{
  "n_layer": 22,
  "d_model": 192,
  "n_head": 2,
  "n_kv_head": 2,
  "head_dim": 96,
  "d_mlp": 768,
  "vocab_size": 2048,
  "activation": "gelu",
  "norm": "layernorm",
  "norm_place": "pre",
  "norm_eps": 1e-05,
  "positions": "rope",
  "rope_base": 16700.0,
  "rope_fraction": 0.25,
  "qk_norm": false,
  "attn_scale": 0.102,
  "bias": "all",
  "tie_embeddings": false,
  "parallel_block": true,
  "extras": ["capped logits"],
  "init": "normal",
  "init_std_qkv": 0.0413,
  "init_std_o": 0.0,
  "init_std_up": 0.0413,
  "init_std_down": 0.0,
  "optimizer": "muon_variant",
  "lr": 0.0108,
  "lr_mult_o": 1.5,
  "beta1": 0.93,
  "lr_head": 0.0076,
  "grad_clip": 1.0,
  "warmup_steps": 200,
  "schedule": "wsd",
  "decay_fraction": 0.847,
  "decay_shape": "linear",
  "final_lr_fraction": 0.0,
  "batch_tokens": 65536,
  "seq_len": 512,
  "doc_mask": true,
  "train_tokens": 438300000,
  "steps": 6688,
  "dataset": "wikipedia_en"
}
MLP neurons of a small language model. Each row is named by its layer, matrix (up: input weights) and neuron, and shows model dimensions 128-191. Each number is 200 + 30 x the weight over its row's rms, rounded and kept within 0 to 999.
After each neuron's rows, "fires on" lists the tokens most often at its 100 highest values on Wikipedia text that the model never trained on.

L16.up696,192,175,193,203,230,191,185,167,148,145,196,164,182,209,181,224,201,152,183,174,262,176,174,198,181,209,166,257,202,222,205,234,215,180,185,185,199,214,191,158,205,189,180,196,179,238,206,231,157,190,170,252,201,220,160,179,223,217,185,218,217,231,254,215
fires on: "s", "ro", "R", " Pro", "A"

L6.up381,164,166,204,226,189,189,157,247,172,173,217,206,166,208,169,202,226,164,213,257,293,219,230,194,175,152,216,249,184,159,217,187,143,176,201,180,210,243,238,234,228,212,228,245,159,229,220,192,191,212,160,204,181,210,215,235,242,181,175,215,183,198,228,178
fires on: "y", "s", "my", "cle", "ce", "ing"

L13.up61,209,209,142,223,186,183,240,203,182,228,214,184,178,260,216,288,204,200,180,205,206,229,204,262,232,179,200,163,161,237,146,197,221,149,204,192,253,170,167,149,231,221,203,173,242,235,195,185,233,173,196,191,250,210,224,194,193,196,184,185,165,249,188,197
fires on: "ar", "n", "ri", "ly", "an", "lo"

L15.up11,147,196,214,177,141,233,208,188,221,201,208,252,245,170,200,208,179,230,200,213,198,204,218,197,182,199,184,230,210,251,177,200,267,272,202,199,219,195,243,233,206,180,196,221,150,156,182,197,167,185,193,211,152,199,227,208,207,226,259,222,213,192,207,175
fires on: " 2", " made", "ed", "ing", " P", " 1"

L2.up739,205,194,263,166,185,175,207,206,194,226,229,211,252,203,237,175,170,247,227,191,205,156,178,186,225,187,183,241,126,245,185,202,227,197,246,200,243,212,188,177,133,189,163,209,164,175,187,178,166,190,189,248,178,238,242,227,159,194,222,197,192,257,240,178
fires on: " so", " join", " large", " tradition", " small", " still"

L16.up602,236,197,197,217,183,175,208,181,169,186,268,176,220,182,183,185,224,177,194,161,239,185,210,215,197,186,174,193,209,200,220,197,203,186,199,212,200,215,210,114,148,244,189,140,227,176,214,182,213,200,219,144,215,200,220,238,255,179,181,162,202,219,225,199
fires on: " ex", "or", "op", " and", "n", "ough"

L5.up119,200,236,217,231,143,218,212,172,244,205,194,182,211,172,197,192,208,190,158,184,173,203,222,238,188,193,206,112,202,248,234,207,183,203,204,184,155,190,178,237,170,235,186,183,204,265,176,178,226,220,221,186,190,150,190,202,224,298,267,216,224,234,226,230
fires on: "t", "rt", "ci", "art", "W", "s"

L3.up743,203,187,229,152,286,210,200,200,216,166,205,168,181,238,196,163,222,241,205,218,188,250,165,219,205,220,226,130,197,216,208,206,171,191,198,217,237,135,227,279,179,227,245,176,218,221,189,192,157,193,225,243,300,168,234,184,182,224,220,166,229,189,237,209
fires on: " some", "le", " every", " long", " most", " large"

L8.up75,216,216,171,172,241,228,203,222,187,261,252,187,189,199,200,158,206,184,210,211,259,188,211,216,192,182,189,165,207,200,232,218,202,210,186,186,189,239,185,197,217,213,241,135,232,239,140,217,191,204,206,227,227,146,213,146,135,247,176,177,220,177,168,160
fires on: "ir", " an", " a", "et", "t"

L13.up337,206,170,198,181,208,193,239,195,211,228,235,221,227,197,207,139,223,181,237,145,263,208,250,189,192,223,184,212,197,138,203,190,200,213,215,238,230,201,189,170,232,225,189,190,193,185,199,212,222,173,169,217,195,160,198,209,184,213,229,229,251,168,192,189
fires on: "s", "n", "-", "o", "w", "ver"

L13.up101,176,224,163,181,151,154,177,301,197,143,188,182,259,232,206,212,196,199,213,143,214,205,150,186,201,223,181,203,182,177,243,206,192,206,155,147,210,201,222,201,209,214,173,196,228,195,220,189,259,249,194,177,211,194,207,207,225,184,178,199,212,185,209,207
fires on: "e", "l", " Bo", "bo", "o", "ell"

L8.up322,219,211,227,248,185,208,197,196,238,178,140,203,208,239,212,216,180,212,227,213,167,238,198,167,196,205,197,147,223,205,195,199,223,194,187,166,212,189,187,214,201,181,258,221,228,174,189,178,263,194,197,109,212,214,211,145,233,260,255,251,199,217,206,222
fires on: "ing", "as", "ed", "s", "ence", "t"

L6.up428,209,182,176,179,178,195,156,218,225,216,146,190,196,203,175,150,247,223,201,211,174,192,177,177,175,131,158,254,193,163,179,240,229,179,198,224,212,226,189,231,169,190,240,242,198,223,194,157,203,210,142,198,221,200,185,204,139,219,212,207,222,241,179,249
fires on: "s", "d", "p", "ce", "ed"

L6.up350,177,162,144,267,148,253,157,175,190,251,151,219,198,249,158,240,220,225,189,227,240,193,160,185,187,224,187,174,214,183,231,226,159,209,206,209,207,92,193,196,198,265,220,180,179,207,170,163,211,207,180,211,159,202,204,157,203,194,174,247,204,230,166,229
fires on: "r", "par", "N", "S", "i", "lan"

L3.up416,175,178,225,217,186,218,192,239,214,170,226,174,113,205,251,213,265,205,266,195,202,191,215,227,212,173,149,213,196,252,262,227,163,201,209,207,181,150,172,184,211,234,222,161,268,206,181,152,216,193,242,177,229,195,190,153,246,169,196,248,180,258,212,215
fires on: "e", " most", "s", "r", "f", "in"

L5.up590,176,234,199,176,241,221,206,201,241,181,229,179,229,172,203,227,210,166,189,192,239,191,147,168,173,207,137,151,238,235,202,204,190,202,222,205,223,236,199,213,214,202,258,175,166,213,196,206,151,186,220,216,239,161,238,206,223,173,152,195,174,253,166,168
fires on: "ic", "ir", "ne", "g", "ain", "na"

L13.up729,250,215,180,165,239,193,205,170,210,250,204,152,172,184,243,201,190,204,177,216,228,142,130,222,231,199,228,159,188,206,184,222,221,164,212,218,211,212,227,182,161,169,210,204,211,242,224,201,204,211,166,206,191,202,192,179,165,189,195,191,185,216,174,201
fires on: " Th", " was", " were", " is", "e"

L5.up409,251,252,183,164,188,212,234,195,187,193,199,199,264,178,203,176,239,177,213,260,225,209,186,189,197,197,193,221,230,136,204,195,175,241,276,237,198,201,163,146,210,139,179,180,206,246,228,219,199,226,142,204,253,210,233,217,218,176,203,224,211,216,262,155
fires on: "ight", "n", "k", "th", "c", "ch"

L17.up3,187,147,200,240,173,216,181,266,188,184,214,205,173,185,223,205,177,232,217,178,174,173,175,242,204,129,204,168,281,245,249,173,197,206,191,226,176,168,207,148,178,203,193,195,182,205,215,233,234,219,234,173,162,200,212,189,186,234,201,162,271,191,257,127
fires on: "p", "mo", "ev", "u", "it", "mit"

L3.up69,156,168,196,225,222,197,245,217,188,190,241,229,173,217,224,203,190,158,243,194,179,198,206,214,207,201,142,216,163,160,250,208,207,204,182,217,200,196,186,175,190,216,183,192,258,203,254,171,209,186,197,270,213,202,161,214,199,148,176,178,218,187,238,195
fires on: "f", "s", "z", "a", "n"

L16.up223,134,172,233,205,194,137,219,187,186,165,232,163,198,185,211,176,217,156,185,176,206,207,188,183,199,181,243,217,155,235,204,169,206,259,235,183,216,186,173,188,219,186,186,225,254,199,101,218,212,154,185,236,173,214,209,242,179,178,213,209,223,243,203,183
fires on: " p", "\n", " ", ";", " P"

L12.up442,197,171,224,204,246,196,238,134,158,230,169,141,130,182,238,198,207,213,191,215,187,238,178,126,197,216,182,186,182,215,173,206,211,238,180,184,129,258,168,143,173,154,217,221,257,195,273,187,214,213,188,167,218,171,238,221,219,178,223,240,173,186,196,220
fires on: "il", "r", "c", "al", "id", "u"

L13.up505,172,208,235,191,177,209,183,199,176,157,189,209,263,168,215,227,201,133,172,242,216,184,219,210,191,177,148,211,214,274,220,217,192,186,200,171,265,152,247,210,241,163,215,177,207,204,213,163,188,185,116,192,125,207,224,194,178,176,256,146,202,212,225,176
fires on: "ly", "th", "ic", "ham", "y", "s"

L8.up453,215,210,217,187,158,197,169,179,196,192,231,189,173,212,214,198,185,178,166,246,229,210,192,161,179,183,194,234,203,207,230,202,189,209,205,216,211,214,176,261,196,256,228,230,192,199,245,245,154,188,226,183,217,201,228,224,213,183,175,250,215,184,165,217
fires on: "le", "ch", "ce", "y", "ed", " 5"

L3.up500,167,201,180,179,204,175,160,217,152,203,203,223,187,181,238,208,214,235,192,205,193,239,217,221,289,229,266,237,250,178,189,240,209,174,178,199,218,165,201,208,177,219,247,188,272,199,212,234,169,238,180,190,187,195,243,250,199,242,189,199,232,224,210,190
fires on: " century", "s", "u", "um", " II", "ment"

L17.up587,207,178,236,210,156,185,230,149,223,195,242,207,182,194,238,172,231,200,250,178,196,169,259,202,202,224,151,212,205,206,194,216,175,192,198,210,220,226,186,203,205,204,200,201,243,190,201,207,247,207,157,214,230,165,190,243,194,219,207,175,228,180,219,193
fires on: " |", " In", "or", "s", "-", "In"

L8.up723,183,198,161,209,207,189,225,213,178,186,222,158,200,188,210,222,185,200,193,200,209,178,200,283,164,116,176,239,162,243,250,170,192,205,177,221,152,240,137,159,177,268,215,169,211,222,234,244,183,174,187,145,180,208,255,215,209,234,207,164,220,218,272,184
fires on: " and", "n", " married", " /", "d", ","

L16.up346,172,221,167,182,232,232,202,180,201,228,215,222,261,188,185,167,236,190,184,175,199,181,185,159,210,214,163,168,212,178,234,170,188,159,215,208,159,210,200,163,130,180,215,164,215,162,176,207,258,256,196,232,223,166,232,204,229,215,179,174,190,181,182,237
fires on: "c", ",", ":", " 19"

L2.up317,211,218,202,246,243,172,173,176,286,202,200,200,221,193,175,228,166,170,166,204,189,272,207,207,168,228,234,169,211,133,253,189,190,230,191,202,174,160,178,183,174,140,163,201,194,204,223,197,231,175,210,211,211,222,227,237,201,227,155,239,162,216,206,158
fires on: " pro", "fe", "–", "±", "ter", " member"

L2.up130,203,197,233,277,191,218,248,160,261,179,205,157,231,150,245,188,203,200,188,179,171,185,252,222,143,218,248,155,194,174,206,198,202,246,197,219,151,210,118,220,172,172,228,211,226,227,230,260,222,191,197,158,187,189,215,161,193,181,189,231,228,212,202,141
fires on: "-", " had", "–"

L8.up615,214,209,240,233,215,142,207,194,199,210,175,243,174,231,220,247,190,227,233,187,225,132,204,149,198,274,199,184,212,239,230,217,217,228,182,230,220,141,237,171,234,174,232,229,237,216,246,165,191,229,244,177,173,195,244,203,187,193,193,268,159,241,211,201
fires on: "duc", "le", "ies", "L", "ough", " However"

L2.up723,199,211,218,183,222,157,241,164,245,272,218,198,225,191,189,197,213,190,193,160,211,183,189,98,147,221,200,182,185,155,196,238,188,209,180,194,213,192,234,142,209,150,210,224,190,217,247,181,270,210,236,218,175,230,221,211,243,208,183,214,195,193,260,182
fires on: "\"", "ion", "le", "ition", "ies", "uck"

L16.up453,240,187,165,245,236,227,159,236,194,206,252,174,243,207,223,176,165,191,158,226,233,227,158,193,167,189,198,238,163,188,207,157,164,199,193,137,171,180,179,160,193,208,221,258,191,233,175,205,191,208,210,129,191,199,209,177,187,236,213,217,240,163,216,195
fires on: " |", " ", "ly", " be", " also"

L5.up163,208,194,238,217,186,218,183,249,237,227,204,170,151,252,194,199,194,216,184,188,219,193,234,203,149,171,201,195,192,171,157,281,211,184,185,200,217,219,223,163,156,229,254,257,190,228,181,220,276,227,193,140,170,186,202,202,247,196,250,226,212,174,223,134
fires on: "al", "s", "st", "ed", "ment", "C"

L13.up403,210,146,192,181,191,188,188,200,225,191,173,199,155,220,196,158,198,230,193,168,239,217,180,194,205,195,225,164,186,193,214,219,204,182,228,211,265,203,173,223,211,172,168,189,221,222,177,254,247,178,178,240,213,160,153,229,192,223,235,199,240,205,230,221
fires on: "li", "leg", "it", " vote", "al", "ight"

L5.up749,213,196,132,179,174,183,209,170,154,230,263,207,202,202,265,179,100,194,207,195,130,179,218,232,230,201,173,200,221,211,199,229,170,190,247,231,220,165,186,177,205,224,151,193,232,208,269,206,201,174,168,206,173,228,197,168,239,216,200,227,201,236,201,226
fires on: "te", "se", "es", "s", "ri", "e"

L13.up529,196,198,241,225,265,188,235,186,208,158,199,133,174,197,171,209,180,201,237,213,166,229,178,232,220,258,175,221,226,157,208,199,241,218,154,213,161,230,220,195,177,201,234,195,263,203,223,198,198,235,210,214,194,180,229,203,170,213,160,211,192,194,210,147
fires on: "al", "il", "ist", "ident", "om", "ri"

L12.up100,180,225,211,212,156,184,217,214,224,221,247,182,177,176,271,197,207,202,241,171,125,249,240,204,188,200,147,158,179,220,276,160,210,226,204,230,240,155,237,144,246,209,179,191,218,219,202,171,195,225,208,249,110,130,147,174,207,201,202,170,210,224,230,213
fires on: "s", ".", "ers", "es", "n"

L3.up592,221,199,191,196,172,215,202,202,239,191,203,245,187,228,201,145,165,194,164,142,181,152,175,229,203,179,233,258,156,211,193,221,212,173,234,216,193,225,185,157,148,178,147,224,250,230,219,178,196,190,180,243,240,173,216,220,160,269,185,196,265,207,198,180
fires on: " gr", " former", " Gra", " built", " take", " new"

L10.up662,208,200,232,215,215,199,203,198,153,147,197,182,200,209,197,134,239,238,244,176,187,164,209,211,235,236,232,208,222,201,202,163,224,168,174,229,226,191,240,209,192,184,218,230,212,260,238,188,212,253,180,169,194,232,197,158,216,139,194,172,188,187,196,207
fires on: " a", " other", "a", " one", "ca", " same"

L18.up206,162,214,228,194,175,175,126,182,193,206,229,209,277,210,175,181,217,135,193,203,181,155,209,208,204,197,180,196,199,188,169,144,213,202,142,227,240,164,217,188,234,167,184,223,198,232,247,210,172,156,185,177,177,154,209,254,151,159,191,178,201,167,206,166
fires on: ".", "im"

L6.up134,154,192,165,182,215,152,191,209,186,221,179,187,213,197,225,194,162,186,194,234,185,128,175,226,213,170,195,174,204,227,216,204,212,216,224,238,161,154,194,207,205,165,160,196,205,218,291,138,238,198,188,216,212,164,211,168,267,192,212,219,166,203,174,152
fires on: "s", "e", "ate", " more", " count", "d"

L6.up406,241,223,185,186,208,196,203,162,229,214,249,225,190,236,173,180,195,186,227,218,208,193,187,171,164,198,181,238,129,185,212,191,224,203,201,203,196,193,158,134,209,217,240,206,158,159,188,196,205,218,178,176,227,195,147,251,167,175,164,222,253,170,199,177
fires on: " not", "s", "ed", "t", "th"

L17.up461,199,227,169,131,227,168,185,189,199,202,232,183,191,175,206,207,211,245,171,233,275,128,212,216,193,170,154,172,195,242,174,214,175,160,216,224,171,219,182,200,196,250,268,177,223,202,172,256,172,195,178,196,240,206,254,208,166,215,229,204,245,223,190,167
fires on: " ma", "ir", "ic", "t", " Mi", "et"

L12.up702,180,186,274,226,179,201,247,159,232,217,249,203,198,222,196,213,244,240,154,205,272,198,244,209,220,221,199,198,208,201,207,264,166,195,227,215,235,194,173,218,170,165,218,150,185,217,167,199,219,206,117,216,193,243,238,230,161,216,214,224,244,214,213,242
fires on: "s", " \"", "t", "-", " re"

L10.up744,179,237,222,165,170,229,194,199,183,148,191,221,241,169,185,179,229,188,251,188,199,180,179,212,227,173,175,167,237,206,190,190,231,205,197,204,211,198,199,151,236,275,154,222,209,272,187,210,204,181,187,213,153,185,256,235,163,204,228,185,201,206,193,216
fires on: "y", "ic", "or", "il", "im", "it"

L6.up242,216,235,196,190,211,212,185,215,163,202,226,212,178,171,259,160,226,238,214,181,131,234,230,193,189,173,239,205,192,145,208,203,209,169,207,192,230,163,180,254,197,207,147,178,213,167,243,190,208,227,186,199,159,211,156,180,226,229,191,188,218,246,241,233
fires on: "f", "s", "e", "l", "ed", "all"

L12.up358,192,184,227,140,219,209,203,178,239,218,215,217,198,204,214,185,204,159,155,220,163,155,221,185,183,201,254,224,231,154,177,204,227,184,271,240,231,190,166,234,176,207,208,204,188,205,247,194,197,184,141,222,242,224,202,184,200,193,159,162,219,240,196,216
fires on: " or", ",", " and", "ta"

L6.up271,182,212,189,169,173,154,214,192,184,203,220,138,225,226,207,207,223,185,223,236,188,273,189,209,207,143,227,190,176,322,249,216,175,194,171,229,207,194,247,190,181,199,172,256,261,180,193,213,237,209,241,219,214,140,237,209,198,239,235,178,227,254,195,213
fires on: "ist", "r", "an"

L18.up58,227,149,208,229,176,170,181,192,184,134,210,201,225,201,204,201,210,186,168,224,205,201,205,198,197,163,213,194,166,197,175,221,227,215,201,153,221,191,202,235,194,145,210,248,261,196,133,191,183,216,207,236,217,185,205,186,189,120,203,156,188,250,240,170
fires on: "b", "\n", " b", "an", "ab", " "

L16.up316,182,200,190,189,174,255,221,217,225,196,150,205,170,215,209,192,187,199,225,204,196,170,215,133,192,177,187,213,219,183,146,166,249,225,186,190,190,196,182,222,166,224,210,183,194,255,187,151,194,190,170,176,211,221,176,234,206,225,252,175,233,221,202,182
fires on: " P", "d", "ed", "p", " known", "P"

L6.up102,202,235,193,215,216,158,210,241,181,233,246,219,149,167,197,215,239,158,180,222,201,205,190,171,205,168,164,254,157,175,236,158,200,231,195,241,193,168,156,200,210,214,263,235,182,166,185,167,137,244,236,163,189,187,158,174,178,200,182,219,222,218,192,203
fires on: "s", "ed", "d", "c", "able", "th"

L6.up52,184,169,200,210,268,193,226,177,206,146,173,170,113,254,184,188,192,194,232,150,228,189,254,192,197,228,164,213,164,232,202,258,207,204,229,180,192,199,230,212,213,165,223,197,170,206,241,186,151,231,171,175,151,247,157,170,237,244,197,136,183,213,263,182
fires on: "D", "Q", "s", "I", "A"

L10.up288,209,211,211,191,266,221,210,222,215,271,226,191,259,185,227,182,275,212,164,151,215,172,204,147,247,203,187,191,193,198,211,210,198,206,211,210,208,202,169,179,226,259,201,203,231,131,146,222,163,167,182,199,219,170,260,200,228,194,173,160,203,213,201,201
fires on: ":", "c", "l", "d", "cu", " a"

L3.up79,201,165,196,250,191,260,201,214,207,224,191,204,174,175,210,214,191,196,140,194,161,149,201,215,226,219,206,154,197,210,180,192,173,214,171,181,207,175,209,221,221,192,182,223,259,223,111,190,166,213,241,182,218,200,200,210,179,180,222,196,250,192,246,163
fires on: "vo", "V", " However", " Va"

L5.up301,193,242,215,177,159,247,213,263,182,172,204,169,217,155,181,232,225,210,175,168,167,196,182,203,171,179,207,194,192,145,175,250,191,219,227,223,220,233,199,163,282,191,159,219,192,218,184,192,157,189,163,266,207,233,201,220,235,173,215,221,223,213,204,177
fires on: "o", "c", "n", "po", "m", "d"

L5.up432,176,186,218,230,256,186,233,177,211,212,249,132,215,215,155,168,214,212,169,209,179,204,197,201,219,195,177,225,162,150,202,176,191,188,223,213,196,195,214,183,171,186,212,153,253,193,214,174,184,144,186,203,217,167,169,194,180,209,182,212,228,182,296,219
fires on: "s", "c", "ci", "z", "pi"

L5.up520,223,213,212,175,223,236,234,129,164,195,180,289,243,223,182,238,204,239,184,140,253,240,185,204,175,220,227,189,215,169,170,199,172,227,239,174,210,235,184,196,233,180,244,202,220,223,177,185,143,230,160,183,158,190,194,214,144,206,201,216,227,135,215,190
fires on: "s", "as", "il", "t", "l", "b"

L12.up653,147,183,208,182,218,215,122,176,209,173,205,169,175,183,194,187,251,208,200,174,161,237,210,215,161,209,225,181,213,231,179,180,262,241,233,252,238,210,244,184,227,183,142,207,170,158,133,165,196,174,219,203,236,184,216,234,153,217,215,231,211,242,197,167
fires on: "d", "al", "ni", "an", "n"

L6.up693,173,161,250,231,232,220,215,209,229,209,180,189,200,160,202,264,254,154,194,157,167,206,215,229,233,189,173,215,213,194,166,167,153,180,201,241,252,207,203,198,220,162,163,189,183,185,164,199,186,208,193,220,253,233,213,168,189,236,213,213,188,243,215,176
fires on: "d", "it", "an", " part"

L2.up597,201,199,165,250,182,212,209,143,219,213,192,189,223,150,190,169,177,222,206,215,193,184,198,199,187,171,195,227,248,250,238,185,213,232,205,192,165,194,225,207,188,192,198,198,197,203,225,187,228,239,217,213,211,178,209,224,158,290,183,201,214,170,155,149
fires on: "ence", "gen", "lin", "vel", "ish", "K"

L10.up79,222,217,196,188,167,214,203,180,178,176,177,193,182,186,181,228,232,191,151,211,211,242,195,202,160,162,129,138,181,177,202,185,183,159,198,132,217,166,206,198,206,210,171,212,216,204,251,209,234,201,205,168,145,178,223,155,253,208,225,223,193,192,231,265
fires on: "t", "k", "p", "ed", "See", "er"

L5.up726,235,223,230,183,161,184,178,184,271,207,218,197,199,215,173,133,199,169,232,213,219,239,204,195,205,228,254,232,220,210,215,236,210,177,220,169,212,204,218,190,180,176,151,196,185,231,181,263,242,139,151,233,217,178,243,162,243,190,164,200,195,197,196,208
fires on: "s", "ra", "um", "e", "te", "ly"

L10.up130,184,219,196,221,153,202,203,245,195,198,202,152,215,245,196,207,178,193,234,147,175,181,211,224,185,266,168,188,149,193,183,194,216,177,188,146,228,203,243,217,274,222,201,216,145,188,216,188,234,146,202,147,248,267,207,166,231,240,250,220,237,187,232,131
fires on: "ing", " in", " of", " at", ":", "s"

L17.up416,165,230,211,221,263,108,202,213,153,253,223,190,229,228,210,177,189,189,210,243,241,212,152,164,238,209,179,240,188,165,176,229,185,202,243,218,196,217,201,200,140,218,166,240,250,196,248,226,162,208,171,217,215,263,167,235,191,210,255,184,206,147,185,233
fires on: " ", " was", " be", "'", "ö", "w"

L18.up103,163,224,267,196,198,199,184,214,190,210,168,167,177,178,227,174,172,165,181,196,192,216,166,176,192,291,208,204,185,194,214,197,232,256,205,133,140,196,163,196,195,196,260,169,262,174,217,209,194,185,158,182,220,196,197,179,168,188,189,216,198,240,151,189
fires on: " co", "c", "u", "l", "ul", " a"

L15.up501,161,228,171,187,193,210,221,177,224,156,250,248,231,149,214,177,165,155,177,234,220,187,210,215,198,163,270,241,203,179,198,169,224,203,251,226,221,118,176,198,186,194,145,204,146,211,269,191,233,220,229,208,171,249,217,205,208,178,198,169,171,187,219,189
fires on: " and", " 19", " the", "er"

L18.up43,180,230,221,151,209,147,206,230,194,264,225,224,171,191,198,151,217,193,236,180,213,222,191,229,151,215,173,203,203,211,208,245,194,254,189,203,194,202,111,190,222,198,266,214,254,237,182,218,171,196,211,176,213,223,176,193,163,227,168,179,232,179,195,217
fires on: ":", "la", " car", "ar", "c", "ri"

L18.up522,197,246,203,144,217,232,203,169,171,196,247,189,256,217,243,184,187,206,256,191,246,218,194,199,170,173,154,227,205,236,205,181,195,210,172,212,195,200,151,194,139,220,127,185,247,246,182,217,229,239,163,194,197,155,187,187,229,169,195,172,210,197,217,211
fires on: " Ra", "e", "-", "at", " ma", " f"

L8.up10,195,159,169,188,199,201,183,238,205,233,208,193,251,205,239,191,189,219,194,175,253,187,231,187,167,203,183,205,227,201,237,212,197,243,220,187,147,195,119,161,211,171,225,209,197,208,162,216,202,190,207,185,219,192,162,168,156,217,179,285,181,208,236,215
fires on: "ri", "N", "c", "ra", "ment"

L12.up137,216,265,215,222,204,200,188,205,209,186,202,236,230,176,239,152,199,168,259,167,217,169,177,196,200,185,197,210,247,190,267,203,183,204,161,176,177,130,214,151,158,199,189,187,181,220,228,237,228,187,193,243,186,139,232,193,241,203,151,179,227,256,189,211
fires on: "-", "s", "'", "per", "e", "te"

L17.up216,162,233,182,200,150,186,194,236,185,239,194,198,213,219,214,197,217,218,195,199,154,179,165,211,231,159,153,156,172,215,228,230,165,185,147,219,215,148,167,200,208,216,164,196,191,143,170,219,226,226,231,210,243,188,186,252,171,231,205,188,173,244,175,183
fires on: " c", "i", "e", " C"

L10.up265,170,210,225,160,185,188,228,214,181,189,220,249,238,195,229,223,256,159,228,240,196,236,173,216,181,196,229,162,158,262,220,227,192,206,213,249,228,212,199,182,187,167,161,166,227,156,222,234,196,206,238,241,163,161,222,181,207,196,242,200,182,177,190,145
fires on: "ist", " director", "or", "r", "er"

L10.up701,196,225,173,153,235,147,186,240,217,173,199,197,206,265,196,187,197,225,214,173,179,212,174,223,189,171,184,224,158,145,186,220,162,282,174,117,206,216,194,240,176,194,198,193,195,186,176,160,217,195,217,167,224,246,173,216,198,243,153,222,195,192,257,192
fires on: "y", "op", "us", "ci", "ver", "ine"

L13.up546,201,152,212,192,171,206,221,230,196,153,259,225,206,193,211,169,194,202,210,163,218,251,220,179,205,187,278,214,227,139,248,201,258,203,174,201,166,146,194,191,142,250,236,194,158,212,162,182,207,170,184,161,200,172,161,225,182,244,267,185,196,183,258,244
fires on: "b", "p", "ge", "ph", "z", "bi"

L16.up403,216,208,157,174,250,156,179,222,286,230,200,247,214,200,202,212,202,135,228,177,205,158,215,233,185,170,220,277,199,199,177,231,181,233,178,209,216,218,178,215,179,208,215,239,237,189,190,180,232,218,213,197,218,264,205,252,217,193,207,185,199,164,225,207
fires on: " Li", "y", "o", " Le", "us", " V"

L18.up639,170,264,226,202,202,208,198,234,152,240,209,216,240,172,164,215,237,123,188,213,177,176,270,206,174,181,183,163,243,207,193,203,229,200,130,220,242,191,217,178,257,192,190,237,197,211,234,209,234,263,140,195,181,208,247,198,218,174,227,190,185,170,194,197
fires on: "y", ".", "ly", " st"

L5.up720,166,194,186,230,216,204,154,167,205,218,245,211,199,234,198,231,171,213,229,191,207,212,255,236,248,196,230,219,219,173,226,226,140,187,219,216,236,196,198,159,190,230,197,219,188,195,220,222,202,209,162,220,207,186,214,253,149,201,187,165,183,213,204,218
fires on: "fin", "es", "ment", "ay", "low", "s"

L12.up431,244,180,176,190,247,180,222,168,200,190,212,278,183,216,177,217,253,201,177,152,259,215,210,210,191,158,164,206,232,211,215,214,202,185,210,157,233,201,201,212,209,234,219,196,228,160,187,181,261,216,208,223,174,203,208,207,161,138,199,175,238,158,203,173
fires on: "el", " Al", "il", "l", "vel"

L5.up601,203,231,197,215,211,225,181,209,215,264,129,229,201,218,244,192,198,170,206,183,202,190,185,202,244,232,249,212,132,231,245,197,214,199,148,203,133,179,114,195,210,214,192,171,200,187,200,237,184,174,169,182,245,203,188,218,171,237,173,205,258,265,239,179
fires on: "ive", "ut", "e", "mit", "vi"